python train.py --n_layer=10 --d_model=256 --n_head=4 --n_kv_head=1 --head_dim=64 --d_mlp=1024 --vocab_size=2048 --activation="squared_relu" --norm="rmsnorm" --norm_place="pre" --norm_eps=1e-06 --positions="learned" --qk_norm=true --attn_scale=0.182 --bias="none" --tie_embeddings=false --parallel_block=false --extras=["capped logits"] --init="uniform" --init_std_qkv=0.0501 --init_std_o=0.0 --init_std_up=0.0501 --init_std_down=0.0 --optimizer="muon_variant" --lr=0.0115 --beta1=0.95 --weight_decay=0.024 --lr_head=0.00426 --warmup_steps=0 --schedule="wsd" --decay_fraction=1.0 --decay_shape="linear" --final_lr_fraction=0.0 --batch_tokens=32768 --seq_len=1024 --doc_mask=true --train_tokens=411000000 --steps=12543 --dataset="wikipedia_en"
MLP neurons of a small language model. Each row is named by its layer, matrix (up: input weights) and neuron, and shows model dimensions 0-255. Each number is 128 + 32 x the weight over its row's rms, rounded and kept within 0 to 255. Numbers have three digits each.
Before each neuron's rows, "fires on" lists the tokens most often at its 100 highest values on Wikipedia text that the model never trained on. A number after a token or word is its count.

fires on: " |" 27, " the" 12, ";" 11, "|" 4, " 100" 4
L4.up872:095168143053150084083164166144198157118137078117063107107149197204154117187128114193116153189120150152177118145069145136155089190120131117134146134117108113117146124125139123116152167128167133126114143169091092125135085160209143113148150081130103119105148157113090094134114153179130163151182115143153137109120171173124094127156161135116163161114154091096118114165119185147119180137147139092112102145072168149153105122117108133067067133119118128150152119147047158102092121096158146102141140094116091137128125157146155129177088095178131150121222154115156109127105085194108146144173099122087109120094068134173140171092137049098117148125168116186115077092149133130155100117172124064108124156122121046166147172134153115094165067111134069136105161167164137181163126103138133

fires on: "'s" 14, "cted" 14, " work" 8, " his" 7, " team" 6, " career" 5
L3.up623:136170041118158128200129092104100137097145137135119174130116133112138155091174079087121127167139137161163129143089075148063180096146149146152149081095163131117073134109112164095146107144079113138133105167099108174183158106166052152126156152123167118115148138145132143123091078114160044112095083072134160131126115070072124119106192144111132153087153134114124153163118131141160136084137099145138152057096157138106081142128171134141208120172168065067094152164105145119133108145108112138082100140077157094073075070102095125136113123143182098115147098138125084099104088108072143094145149148190124157119134151108168150192125109106150080144135115098101197125063095139114124130145089101160176177100159083113128095175143075109093102129128111153110078110115147134165106139163044

fires on: "i" 86, "a" 14
L2.up841:101127141111094111102145163185158158090069073128124085191123157147128090118122064125165137089074175198151153120114152105070141168093176134139137175121116159129108095095140149094131199085171080108138117123135151108134134117158140128133169138115175117128152157121134113083125081091145161162129113162094141097158075130138108125144110134096133156169176142166159108132115145124204082102125173175147106159130095189115157138245119108139126168139116142102137119167147117096136078121165149095109109123107132152155166133089129067156075187087100090149182164110148096089192158083125110114134105149131181173147105123080095138160195129071102119133126171171090132147125148120167165101075111107136127090127123129167177096096139135129213100129152220133153089156158134124043160148122094

fires on: " con" 51, " ex" 13, " ad" 11, " dis" 8, " ab" 6
L2.up878:113129119111152112148101121079167143086087115106178088137139147079146116175046108176095136098148148176159161123111159100155081167135087178174093201138126143138144185125168119103153122141119097147147136209122172087063082096117144114116107117119115147117112093111121057070149097113069168172093099130150124154071185119136125136196082159123164136176157150145110124117134189127148175091093105188149109112078099068131112132099068076090065137087156139102116131093122112157116128194200122105144109120182132122147153171084119104187145156102132213105172174069116117129137142122170074164148086083129129111146114113136123110124090105130088146089155118148130106110187148121148118148118163108142137098149178081125153118100141149122159169197153115128107190166150095156140096089152145

fires on: " called" 17, " named" 13, " call" 10, " used" 10, " said" 9
L2.up52:134169099104147112114127158099087114108106178147087128148111190180183098125179071114124130130161134100126137101138130122166214156196144064145143192161145089147128122183130151104163045097059148159171161132132103137051167138138116164094125104130166154129106142128123090125132095117033097160154103148149163143147176152121135113103153115100131082136106105161167120145193095093155122128147157178177085166126149161193053106114176151191148167136087149099080108096109116096098107092104110071083109107134106136149111138125141132117071150153091139105176195135140118111152170131116096107135129150177192148135085149063116144113144143090113078077125126138167072098077064134152149134119121061086109134115089131086121083106157123169176149092126176155125127179137116148137127154135103

fires on: "\n" 56, " |" 19, " of" 7, ")" 6, ";" 5
L3.up944:130183161112154126107134118152121163167158148101167094124154183140104113150128030103082132079092159109165106155151138128096129147084129101144125101168135164142156157116121112169211106081135083096138127147109112169130149125071149125195128131182141094117107147095089129209051133112096153106129125115139155137139169109098157119062091127142142175180123212152113136122130188167187142147155107126173147111077127147071105122097214156124153152179151147119111163079122198117130143097093160138126168091148070079136121181146113161121127159108098194114121125114126129132115103089120119123144127136124118105160121054158102085171153125203141126095043105168151144081142130211147119093149095119141152109133131159143182142143110122086057148085136095148146109128130085141184149069095137

fires on: " |" 45, " –" 17, ":" 9, " —" 8, ";" 5, " as" 4
L4.up888:105164157111127128167142135101165084156119162105122126124094220136144197131146129139138145161127118098112155125203136115117058150095080113145115142201107215087135084103128149066157136163070150111090120048158092114144094125074191122112104176119135146162053113091073128138116110132149068230088177152107122153158159107140144103095089173093147094099129119139099139143148108140142114106160114190100140092124076120084150111117111116128160121083144071088125144148116153091102199093149088078102162048104132140115113132110140135156150124104132149153162146156150138135103096128130089104113105151120147102092116132153120118198110154125091118138105176152116160087132124113162118137148151104114114142082079149105071081068169107098113181120150151041118100139134126034148086152124134

fires on: " con" 21, " trans" 19, " ex" 14, " U.S." 8, " US" 5, "+" 4
L4.up537:082075159133150202114123152154119115141060108105117103186154101112126098180089130119077106099115135106146208050088126072174109112128031121158081117137101228074127098121140152111136159135098141040189135170114142167055111115122148089086139067153129117110132158129112120135132079120094164156149124133158113122151151138082091147130126184159158059168149174123084119083123142135100106194102144142141123086106080189117132205136116152148108153097147144140146141109174097191114113111174103139088150126188116131136137167112107134132139140125145159080142081107123137119103095099169122140085114044060177112182140124135071114112105070074103156181145131101115108153150112088102161131131156104097091114104127111087136080108131130142127132118103104081096132115148125072125133139141137

fires on: " |" 49, "," 12, ")," 7, "adem" 6, ";" 5
L3.up841:128091118126152156139098164151114139120130157098142098139129137164150181119188134079073087095133137093129164117148165128107124179102117131155081136194153159182103100116122135094117085100095117110130164125157068104141163133088191131172144102190140110115119083101121128067074127148117157142107104159090132136135123132137140122097131186130181088075090100168145153186091138110165108094115136186147168128154100119134129086088115085165172125112119125153145144112099204149114137126148110084068148168170097063070134144100121038121111116061153119108109100172170174161114159117154151077152157201158160116087099169084130133114128191110101157082065127177153129120102061124146077097108079102126140162103076088166095071126145109065103151131135132134154133143138182113077129115050190

fires on: "==C" 20, " \"" 19, " (C" 16, " '" 5, " C" 5
L4.up989:150116148122130056099147101157183122154150181131140095173105196106061159154162153116121198068117147161141119132137143150140151140130135153160105129096067108091075124180164152128141139134187108144127133165094167116132135100200114109114136146160120141156185138125090116113169101140116167085102108156088179113147153134122148110176174081168138161186095117124103149147133112134148146143113164125174143103109118139170156169171159141093175113075040157136155083103185130217141100111116124147125088165199163146106151166162160104126073173119137101104165125156117158155111105084162108185148133107096165097138087162180055149125152116126095130134088081121089124138108150107137146133115107177134135043146107126113142120145150102116161136151121068083175160159148079110214087151172209

fires on: "ant" 99
L3.up293:194148159091095116108132123084090094131098107111148125086161165079092103141137156087110158120082102103139161146138102092110121156134166121103157150171117115108115155067063078083129089151117138158133121146127120115146106122195158167133187091126146137216098096082109138102109106072154158144209110166206138147139140187235110079164174172148119156072179201150138122135115105137156162150099181088129139148113167121068074073137145080089101075145110135170177145094134200130115155077108138176098114119145157161144144121092144096141103179128127144135094132130126093176158106093088145129113151155169131080057138147136124114091100139087067105068101158151132191119165091098137107092165171101134162096100165144106114144176107151107142133084126123112133146094132129140158113152151105

fires on: "id" 26, " t" 11, " cl" 5, "it" 5, " ar" 4, " c" 4
L2.up491:122154097130138169121133129064156122129197076069179106101149105081128157163164148109079152130101162104124121156107188129141125101121102073086093106130142118119162145066142123130161057115114136134106122169102116085172173111120085103148145104154123148172111068082150070147124153073155099134128046131119147146127142122144112141109161134113149138153139195069148128108159188189127041063164178156106092128112115128114149105155109121172083149171166094103097130163152074133103105143187165128128076116103145150137127215077144172079154128098151132099182150062139118154145052122105096128155132164135143157117105106128187101056124079106116127098122116100109121123095121149164111184097119107153107092147125088140167091161194106079119151162144159113089151094048130101182163135132108

fires on: ";" 25, "\n" 17, "2," 7, " -" 6, " |" 4
L4.up178:142128173142145099142133132137095123114131186082156075183112165123043162129177137129138128169141074099123123198149112158105093128091093119154189161183077175092151118140134145133152131117161143096148100144094147094144130135102132114180143174179193170135162145210200165085131107103129151079140188154172123140163159113112128172159110153126127131131157125171113110183114116152174128135103129146103166141142102105069084165134150161124123179101140143110114108158116165070156171083112109111113095157079141066149143178080149171138097129148114140099017171091097144133142142118141084147175099134090112093137078112125125156170108154135087092118100116141155137089133107169143137137164124080083192113210127130089099109123108153092132092096098093043210123124135135117085115107096094

fires on: "-" 32, ":" 30, " |" 16, "\n" 6, " 2007" 4, "6" 4
L4.up12:128097130167129137125135151133117146098153178085138181146116131130125147098124101157190185129127117148129115104147136199124098130160117094166131117127058124111108113119170130108157159128194139088140101100075138063165104108100117151121121153203180184129114067178058116151090144105116080097115125108157126157084157109105158130149119134123148085099197113130145115083080128193167144141059152129096148081172135137092180056194128116090162134066125117117123179133123164117197075131193114104103147135116149082121139120088156179144167138106139119097084188107081203132174148134109141134119152195071113113149130102112103097211093151138073127182102106056154181104130109091159173094177130134145132125090118102119136105119119064134081099116094105144154074165126138124151102129100118

fires on: "\n" 20, " from" 11, "s)" 9, " in" 7, "G" 5, " (" 5
L3.up825:104164074094081165122096122170120154176157100110127186086132143123220148189050138134197127121116182104109148131121124094098146149127155099099120136183134133129098118073107136071117135126149144130107108113168074035082102137145177132072123178102134204102160151172066111130152139157115117057147089100107176147126082234143119142112117151094157134112164131180125152139183136121136159152129113156089138125081149147135136119110185131078120152094127152128130118153111120078110149106137121068165109088117144109133086127133113143171114166142095134141076147144071173131151132141166138132086149117178159186105114145150143107111111073110125072169151124045112104113128086089132111142059169120198092163139115102129099074176118098098132145154098119137117139133093074149077162129190126

fires on: " trans" 26, "rans" 12, " pro" 10, " te" 6, " conc" 6
L3.up696:071102143133129102142160173142199150124181022093111140174074152072168165138139104103108102113120189136132190139111118123162153144135167141162107160142086127083146133107122108158168126138115087193119122129102079131168194142139067071126149113158143186160167112162107141143136093104139067158201103132187132180139115140082084091143124125057124139175154169118110156199155142108108161079186185144167112147149140176134121113141122051152193141161134112121101136187120083153123137077141159131102144097107141090134134137151124128161130104157170167128155102158109103126164071117096139082205144131114132110067176119144108096093124105094152128150100145090092183179126139108120135124136143135087109109097101127152049113197135125123136169085126155154098118107094159179145098131134073

fires on: " c" 67, "C" 11, " C" 10, "==C" 6
L3.up890:152112146140160095134117133117119137134033134099144133158092175165124147149167149154064149133098163138137105152103132158092113140058113083131146159103095173115106145198118155194130134130101054129120121123064150179119150171170091153109144163151135118127158156149097185087208101098106165096144115167078188098167128103131135154082140099117125129160174096157119098108155113141141136168160159140155097148149123140186129103195112126104086146105074133128211111079135107071139123127081198131093042207129162146072108117117129145097074128142168133138112145146068131055143122127142153088108106116086094083125113188128147130114130088133135127147124072144123120129205125114118081127183081119131107105121192118127104139110089127053143180169164186099127140115145136092144110173101168

fires on: " |" 87, " 10" 10
L4.up550:145179181127167129161115139089152143128137132143134040112093152134126215144185144137096118121134146110104129153121160169068068092109075074176161084183118164154110109142221137106170157164170106140075131092134080110132078090128088133112094164105173076135138130157082145172122101135129132186132147088128140149112143110148099189117134125147136151131148115133102107125115131142179109171139169129157114079153118104137175083097186198127153161131164060109078177104133105108130067146166151165099096108100126070123148134092182185103151127139164122158120147150180143182127114109173094162132149158109141139118110073057100096118167131074095120138084112132137052095127095189142124161179108102138107161175119187093180106162141114092150098147102126141123140129152163074145161091074134

fires on: " |" 52, "-" 17, " L" 5, " Se" 4
L4.up301:079114156131152150136106179105162086142120115096168175145103138107139175152106190122115128088154115168185068107111100174111084129165035104177138126172068142084128131155092079181112115166108164138089077105071173136121082094187127127146129164186161112141124126144127143087097227124120202160152162112078146132085100121111084156202108098080149111114132127141083134116108146089157111149066166101092096115203139122146138094139117096112134131111080149087093163076117109164139099128120156156106104148118172131199127155107186165112143108100162149074086128086118104146103149175142114171130148184129137133171163060159113124147153130156137103082103113102113145159153144121130201147131113114156094174104176154097162137154139099077162171108103139133184070152097114096158118110108117

fires on: "pe" 31, " sign" 17, " station" 9, "re" 5, " public" 4, " company" 4
L2.up511:076118167127125153170154137139086158085056181154084105140118130120114155106082154152136173122130175137129116107106168191129080102098080098145102186131129126088107129064077093160158112136137099146148138119146156131075170135097100140129107150126176158101111134070106133145182149133152157166087210155161100118100113128107067100136147148142136095123174139116113141114083176152099109178142153138170163120101166167085177120098093138009091145115113196114132139168102118126153097101126162065109126109112135141115157138143141089180116148194131152113042132131187123177091163125167155199102103135104132128136163106129086088175088160071099166084124158097119146153104137054157108106103159190153131150133173171146181089110104179153115089121167130155097133087124098092137139156160172

fires on: "end" 43, " lead" 17, "ame" 10, " The" 4, " from" 4
L3.up902:178140160128178124100122124104118104120170097148171144159148109152135094167148165123161121075112186108144146120147129107094096153117130149128104153145077110117142071114121124166136159177114087191127143140063067131135102113185130102148131109076072143119115158136093068126089125151049143068075153105098158109128142190139172104138101057136129129142145145107114188122197141111094104138135131182073123079165145087129159183115156117178138099129096174131119120104119129088130129112203160097129123150151112137119099165149152162137193098139136161122190094128085122128181110101114041169113130172088146096092124147128161062138146067099099104171128124142079045115092144126108127123110131153066090091146189139171174112121100116162168077120070143197135181166110098192156101138102128

fires on: " |" 23, " P" 11, " p" 10, "/" 9, " G" 6, ";" 6
L4.up407:071093147121137111085086083105071140169088101139063176091136161106166092142119130141124155150121094116101153159089176141091131134138137172079101154158165143136123087164146136137121172107172145081123172116165130093128134093097162127134122093178114143152114108087201087133116119096082111146154145118193105060144160133162112209097107138129143099207128097128123170143073162170078090201147177169145135091137162099089092114121144180078071130113149099092134076147072122086119137132153125082145167104185088139147102151143139099134112177099118159091153099079140134146091163103121088168102109134090172121122142159149112081165147083096116081141154136134099128177112086135120139147166136083126111132113132049163124127138160129159183124152198090187136140141101123215203101154158091

fires on: " Wal" 19, " show" 18, " bus" 11, " class" 9, " day" 9, " Air" 6
L2.up75:144135163130160101177134163117150144077094124134148157113112154142217177128128147155174155136093121082108094116132076079094125108139144091134104160144096192121104120159141114117046092158146092117118189132106199077182178134153124174110099096087118125133135145160143093150103122139117150119174139145155203112188148166145115151136164136094103125165152115106121131098115110153143141157171199113167090083082175169146098152131077093096103137114124146125167171164088134152143111150128141106073161151128155062140102142116169135071091160189111111174156139145143133120117093166117169103069132160090124107086102112122101154118128154149071158139095000065150130078163089149179153130106164110155177065117175150156114124131081129106129174120152107157151149121138083067078076094138099

fires on: "\n" 44, " |" 17, "|" 12, ":" 6
L4.up707:139069136108148132109094135180123155129139156194150113114136143182095159116086131140117121184055081122090089149148112128089126133048100110144110142173165139095140123134097176155088112175093139088057116135136115166151070104115155109108152062176143137123146128108149164129121161140175075139158194115099130123148164197164180184107095122165162140153126111092161135170103177121124152058143160120064125147134139159098146101159112190111144200075089081088098084152127147155161178096144121127099111081116151191131090117152141103172167137142127145117174124089141085151114074152124153055087094162135207094129166086141147154154052117157185132151137123111123160067152111137121138131076097161120091132143084129104141113114160135078134152099152111155129141222160108113140115166135156

fires on: " Gu" 26, "u" 23, " pr" 20, " took" 16, " gu" 10
L2.up667:174128096092042164146120104098117104155189191131150174144116161173123150117141159084128110131141072056173100138110174094142137151102125100158127076107117154134179149092130163117096090138120110070111088140110120150094145143126151115116156181075115170123083128138134153112120143106141087115165143140073129138061161153120140125147115132091136136160119180145118066122186103102139145156116160106107159135088103123150101147176084166089107121095146145187113154055173192104022071089063149121066102123117159115113091155119139151129132073125184107064120179167068175135144055087164102086088173116178157153139143149167119122074105093104186130131138065151205148132142091135133144170125126138087151160126116133111080107121152141122134188089146144073121152085125123128142133123114143

fires on: ")" 26, "0)" 12, " (" 7, "s)" 5, "s" 5
L3.up503:154131097104110117123130155168116079112059168163158148161141146108094170089141171147130135110099155103105111139191141135175119154143122148120155128150152100123115142075057132118123117171166134151181185139136088122054128086177168140151125150127148146136118189143023122078137125140139133146108152181161095063109153143200122181117132107161117145170133096193107163151156091130108119078214206159082117175099180152141150136137158086145141170161115199160139151159201118122121163131133143089168124156146098182121110097133191112156123143078084135150135142165113151152166147129083162154074143137173114147138052166147119148080150145129192099115148104084162164130110123110116155146056149175102158104146124146100131120132142081117128155134140122151176157103072046144113156100105154

fires on: "ant" 100
L2.up798:161109130148108125136115087068114098094117142083180181138139184113108106122129085081094119114096110184138178130121160032144066145127078173157133119136115077081134136093122108080095195126130141124187078087173086137135153091123122151117168082127107082169142106125144158091165137063141100102147129190107100128109141114170137144170127141104125107108154115152127149080116143084156187116103144041148171139217119145096053100162112136123129137159107154136194113056195147077104090079144158154094082104078113149191093115099080114130118137123132134123145123148091151120113100054115111123142144097155185135085170157149143147088079153057106105136102181179111122140133150160135088064130113130148155125166154143151109088178093185121152127120131113132132090069139129155123120146090109

fires on: ":" 47, " v" 29, " |" 15
L4.up982:086109143136133127072081160098124124071139159133162114127137179116134097152169102124089136125119071160197187126108139143180153160158127150070128048155128169185148129094159117094109118124110146135104130132116113098125114071102145117151084145183132130052130119099064131075105135086158139099116093129098119093115157140122120109129119148156124138128157120125180169117138122077087036124194087131125154119133097102133121040152098100110118114155116154135110080184122120046159112174144113128103153080121080136075115150126107115117165210168168185192134091070167143188124108122145158065137165131157130157150165161158136093117117150124120116094102156136166131113073051093095120122101142057098140155100169111167109096163149146118147134180159151191151109168080149169133098136090188

fires on: " " 73, " al" 16
L3.up685:171113136113109188099092097120146117157124145162165077118176147150162180119144134130137209131123114086122095138133180111084176186122123129127142120151133173187098103134102171093082114103112167104143136165131165169093065070159190167093097106153163111068097141123074126126110098158113111134188128188100119048154077136144133100110183134156139120152110060159127127177099141153163134128097167173072115174134133152069116116103186196103086169073127150079129108085119189075138133120070137113132150103173165183158108080182085111129158148094120150119155150131123153165096119150092121095041082130125151136112099141133123159138112117087113140163109175153174156143109102166141121129118141076106151151133124106124112116155145221084165127134097148128106129082202131174140143090163148

fires on: ")." 28, " •" 25, " as" 22, "6)" 8, " –" 8, "ild" 5
L2.up966:203135108178123150117123165144156150127069117073092140190136211138159129107160086145133154131090109176146167154151128146118099152112083111079112140151068123095116158123118151058141230151109153125115148116113083124142173127101115172121139147174096161122145119144128137136048188172094088195167134178178148164169165116158100168131167193119133063117120116110123059085078130156168133152157108120098131152093072147104076079137125114113138129085080116083073142175139118138095109180142120149121096089109139121102100106110096126089160087147106128186147190127091147081123103157133133152162077208130113137084093202163146175104126154131157152115124137168153133108102111091074083113125121094193088110139144116183109087153112107111108160112125156094102123162149133137091122085160113

fires on: "%" 50, " |" 26, " G" 5, "als" 4, " P" 4
L3.up395:084171150103161157124119118086056084144033077139166163084144135184178094094170143159123166179152117098157132066085194136207125128141087120119139103150115100108115120144124105146150144109094170133082131130125171106095122125175179155088115161122123135134144166095143051127159115115142104085146136158114172123067123173141086149118096180071135061108129094143136140153077166112141123180110112188126095118090135159115111154113130057091141148135103102098122096151118092145099123104150121129109096100138122146104104178105179091133139121080150165085170126162128173070074139115139114163132182148105073125152087066084124140093111086147082101083154133128155099153122106185136087067123155114129157144098140081060100076194175160099161066152177146155101132123141130114152097116091101

fires on: " in" 13, " adv" 11, " sc" 9, " prom" 6, " named" 6, " from" 6
L3.up148:126109123075110100092088129165079136128118109126057170118133144200149166163147054131093128097177134128133141148140139096209170129162158101115121118096148161199109144088099172126195137184112143098148169166124082111151124142105168133093135183065117166056105155132095129108119079095119136116178176124134137085120104095117099165097155166140126169081155107136136112115179110115108095139125161144089120066086137135164166152100104136122145130126139131129185105152102178127120155102124132090065105127158109138105130117176148116120173230112179159070085109125144144085103125090161111103086115122084172167136096126140168144091146125147155111143165070116163085101137093165180108184136177127182056157143143132115089124080115163173166119063074118078164120087201122131140165109128149

fires on: "i" 100
L4.up522:169179188098105128147157207145162126160131100088087132154156082123127123195145087092147080125194118113163088136138179168170120101083150114112115160101113134149112082107124173127128134191175141064140059168113174147135117110145117185124128108115141114112196119099084137081115074037090102184084133164117108068098134165165102152087150173131147175120128189144102150130129135150155115108114169224117074153107123141176095112190146076093135143130116144134124146093120156141084088127086134101072135130151127143110164088116121099142075081092106086098115174086137149156164098086147173114094118191119213167150160130116107159133121133077181143125153130146158127111131090090131141164136133108119138074102141141124113101131169126162123187103149122129142139163080152090077142151119194

fires on: "=" 36, " v" 33, ":" 11, "|" 8
L4.up954:153149106108127178094056125140101156129181160087131127133141183069102154074108134139122103095101079105094148133128120167179107163115185134080178159102036168073069174154128105104128148078124091108125133127089079129098100077196124139078081176146092081153192131144168160143121166096133111189079092124163108128123163070103109122136117115142083098096111148113131153124181128093089105135135111094159096115121062130088097118150123117135115181125103167123102110165144127064130159150098141161065116111083090157102175151116093095165095171116103217125145170122137103147169134176162089126124170155110119149138099125110145128115114162147109118148154173093125189160124113144124082123142202142109132099086159120104139120160106160156210144085077190165151168124139173155147174111097101

fires on: " of" 22, "°" 16, "6" 7, " from" 5, "′" 5, "ulation" 4
L4.up444:134055102139154166132163116205076112085158146156142090128110161151109164149153138145148147115156104136088100160151065076131144125115143144125170128071132092135121177132156115164108121150153167106201152075153110104041074110153124058125146151123083098092171129143142079159131154152125140140145115128085175124132178154078184121142129157173141136128145078119091116112188149191101158085141116133112134161129080171087092179155150118148166134083161127135151130105163129142184147101071132159086120076170131091107198136143193090217081127184190140103110148137139110112173076164059133157077096176092147108101087089146143140081153117112160117116121130203122146123144190137089082103131135201110140115155135149116116126087089114101131129129110141154117164122049143150111127130126159

fires on: " sub" 20, " t" 14, " cl" 8, "rop" 8, " inter" 6
L2.up774:166092084108202138188097151118163108120147092127151147082063152104174129207102166155151142145127136091095095159173165126145146140126166141086126102141052169148167147112159099093143088159120148143131105152103072102174096124086145133059132109136051128086104094132149152140090137069119094139085081109104148106112123219140152136176141152075096099127119125225138125118148159110140146130170128195123157171084091116085101098111126093139099107097157092103164096148161096097121137172098123102136114098135129159165125174108107168136170052119143173101149102172119102136128066101115121151112074127114123163131134159120157119072090095120144131147144075066156132179084126122138146122139219183127100102102121090141110122140158110110075090173109138146099078098075109116211114146138128

fires on: "aw" 28, " law" 10, " Par" 7, " polit" 7, " town" 5, " un" 5
L4.up783:150117125150122080143069112118126122135128156108088146128094156144152105074148154088054100236094058107081138184081156142110099121124148121086099069076136155131081120157137129142089081112148053088104134095096121156104151142161106121145078129074146168144190120109147140162120098141103081150190160144095125146158103152158153129113126163148131174078125139058141155145136085168161140135138104084103117104093102157142211155114140158113125112094127097094166126089137143096129119140121150128145135118123136144067142108077110114111094116093141147158162098157134121146152068174091160097097142095062191110113153078101133095129085102077163195190097126069143147128122093135173151194102130129190161091114168163152112126128078094133104169076167133139171127150109119063119108205140078

fires on: " gu" 21, " Gu" 14, " h" 14, " comm" 11, " im" 11, "resent" 9
L2.up62:119132099157148123184091078135110108110093171145128113157123147164174124108115141128131144097155135108140155094113142103238141118130091098111131102154116132155089173169130109142099151110094102087118164053114171175121100118136181093153160181117100146132137099158095134125119150109189145078102126138111141071096075063129161158102152158107094153164149135115115107099156091178070095173124119115077129075105106187143127180151123171124098122127123087185125124132192166054140125112121136127139146129108187159145103110106119149102126106113105167102093132149152152096198078039102135108027160116123101175113054094071151139108149124126172113180149174138143144102155115155112118174134182165202105151100101138145091177077094131126111118111100179065167121116196077127103095127133148

fires on: " j" 40, " re" 20, " " 15, " sup" 7, " com" 7, " in" 6
L2.up532:151143162098185145089145114146093072160133177069164082144142118135124113152109062152138092117150134052120132148121148103136129164136107143087048106154154194162101087114081138150119114144126125169165194113118132214074127104077116100081050128159115157117129109109100147124113147150140176072135197143044115077112142167144129090143180124154183123152150127130113151144097090133113064146124090128108104097141126103130177129059099154118021120112137144167141091068131180155144126136091090136124134097119168134203135134167132099073123130136119081082128174142172145100080137104085110127118135125126184092119163163143144146149098135093135127067075150200169120109130155088137143125094132120080132092135112158100147065118135150089128111108081158151136080052115145128164120151163124

fires on: " cent" 28, "ind" 18, "\n" 12, " ind" 10, "sp" 6, " years" 6
L3.up681:138102135110146082104131114114174090110109055078147069190089148076124113125092142078107109135126161157123096109130121104131118123147188180117159149120159143125105039145151155123153124121117129133066163104122088107118143140113085114133092085132157175107168138121172123177187164076117156117142180121151128148127131123141114104101100126132164166082198115134119099142138152147192144106104117193149122183124105180127167160153189126110178140097146180135088163154188126166166110108141173171077144087100166140164164201099164106113153072149138131117137097145104134120105135170169155069078139117109125136156130147112121094123157121157209098167094147129075094147145112088128143068160091154156112138145150121126131067093103117116235098138211124181119134120109081170185081130175082

fires on: " se" 54, " dire" 16, " tra" 14, " ed" 4, " ass" 4
L2.up554:099158183118112113107078149109118156108135115121139073157148184110116153193128076086146131032153138152145153073147119047165147110134186153107136141084099137120128100115172151122145138167131123107160139106111137127096160125147198116150091104149052188142101085094121187107145093092141129144061134180079138110119125117160098065146094131122101126086115158160167178101147161106134118140087118134142066113089119129130194174124122111112092195169127173205118052110144163108150084163186110091111134117087125071134137138178128132140130111097112091126144086161165094107092118101151084132160145122095181137149136117111130114157118148150062087185117137132104118101138146159205146166117163102105177090173169151122103108089138187120089083101153144117142086104148124093102115160214177

fires on: " trans" 26, " Ex" 15, "rans" 12, " sy" 11, "ical" 10, "alth" 5
L3.up100:110120119098095129183157149160145153150186132127148158134093153100120077147106071129090088179171175164111128123145101124182099130144133136126126161105123172114117110087136119149123103130142153065123157173104139162112127113132129161129130096122179176158186174176178125108147100108219155115129125162051133186132118186156136089115156157000149146140126152148056117098109134140134132198140116143199167125122105114131132125127151111138136152108137148068115159136173117206127143097136157122104086090123143075092115118118104155194063185131096128097130115157144158140124150136059087105151147157140134126105119117046123117108045145101084114151078134141099162132196125072109125175166106114086156131148109135144171139198151093130134175077127160140103103102170156131183072147105157

fires on: "ound" 21, "over" 20, " produc" 13, "ax" 12, "ign" 5, "ire" 5
L3.up817:218156160137061121152115128138148110154130140079092107117110127042158182145177123148124130083080127129095109061099164108124130115073129142138121126198126097130103085143122122195151105131111114089144149116086134141126149106161136122102139108139110086102115099098103142094076113122112174178175098133204087135105067170075152163117142135147187150185150127113195119126148141212160178140087166120164075115192172126114054095190150090113145082139125189135105110168084151086148101117074108104160102160149150113151126147147131163117150078140122132102159110093138149139167072118139153096123171147164208145151131130123139127082158121103136138103085080151110177130157110135101176108168070074140128090127159154077101193160154126131142188130126096165150084135095114177143144172103126

fires on: " |" 71, " 0;" 9, ";" 7, " Total" 6
L4.up163:145150180125125098140173097176170108090124076137071148177103163118194055143098141127105112126139117070199140122083150106083117157071135169097166143054120140105138203120134183101106109127137134136144160132177108097083155145151139144117162090143117138139168105051133124104132089082165134194165156133178181072106123120161067071121105127184126112156145119124147142128167130136138108225117134148161118082062117098191107184092110133096072152120124148166173126106076123142084148104184169133090078099144074142154094139166138095101066107132151148133140095127142119123075126183159173119096121123141164117138122115150129173078193097134175109135145127148101132115111086161144099128128096165092059117159172155144070132133099138096139090116149129196125186128136131156129100104100125

fires on: ":" 24, " des" 6, " on" 6, " with" 6, " –" 6, " in" 6
L4.up135:130109140142119154182145121162048152160169149095121184130118163146167158124119037130192122117129090152155110173133127144118081158102095100123085134133090123051134103080131151128131175131110120109100088037133150124118154144082115167092113163150128158164172083137172137143098133134154102149170129066070166117129129152091093093105117109068144083162131165089146143134143121116122128105118103164160129100124093123097107121190141116189134124109153117144090083189160156103123155158178121095063117147172097171139121128144113040119124044123153111113129105099153170149174107088110145161096086152093160112111124118100152017178152218178138178130084157099139083126093091104117073088141125125118091147135136103128130092109197085128114142098129128136160095125070093126098116140119182

fires on: " " 100
L4.up972:161166153132118130065167148094139072088131135115191109228158132131129099120129120098094153167129104106138107174166196025136136175120115121098172136075131162129124118115124115150148162085151119101135163188108151160114111101137119091113097081123173101078113064111116135080150126167103145164127099220103152045148108163136077153125152096132152099154150058138102095127071082084144123132140184109173143137144130138121104123183114170106137164096115113089117097062066101159172061139127104147122127105135141126150111136163119122088134141145117136124157169103174181147089100092075119093080091173097150082100154185120123170133085126073049118133132141193144162106174135127089079112115144147111117063153135085134137109111144149157169121083153127127130188142167168101098115131133145

fires on: " office" 18, " te" 17, " work" 13, " career" 9, " t" 9, " line" 6
L2.up317:191154137151129096161087148153187122121114083137162130125122165143130174128161046120135108172084102170152111198108168144154186118121124154087158138172112099148143080171091124114083113106135154153097094125107141138156142111101101145109176127136163119084132045122106173154157121171090088146153234083148132058143189106153144120184157107118112081091162129102098174158048125089141097084180122136130102116137110142148113123153127099135173088153124103085102163189089157126133130062152091077113125113124131101152115099106082091145085138162192120139095085172114123124163077168175113055169166167155118115163108187143127138105125161101186140119089170102163120125127106134123126127160103048167195114045138109134090112138145152135123148144097167113113082122108170157132111149114111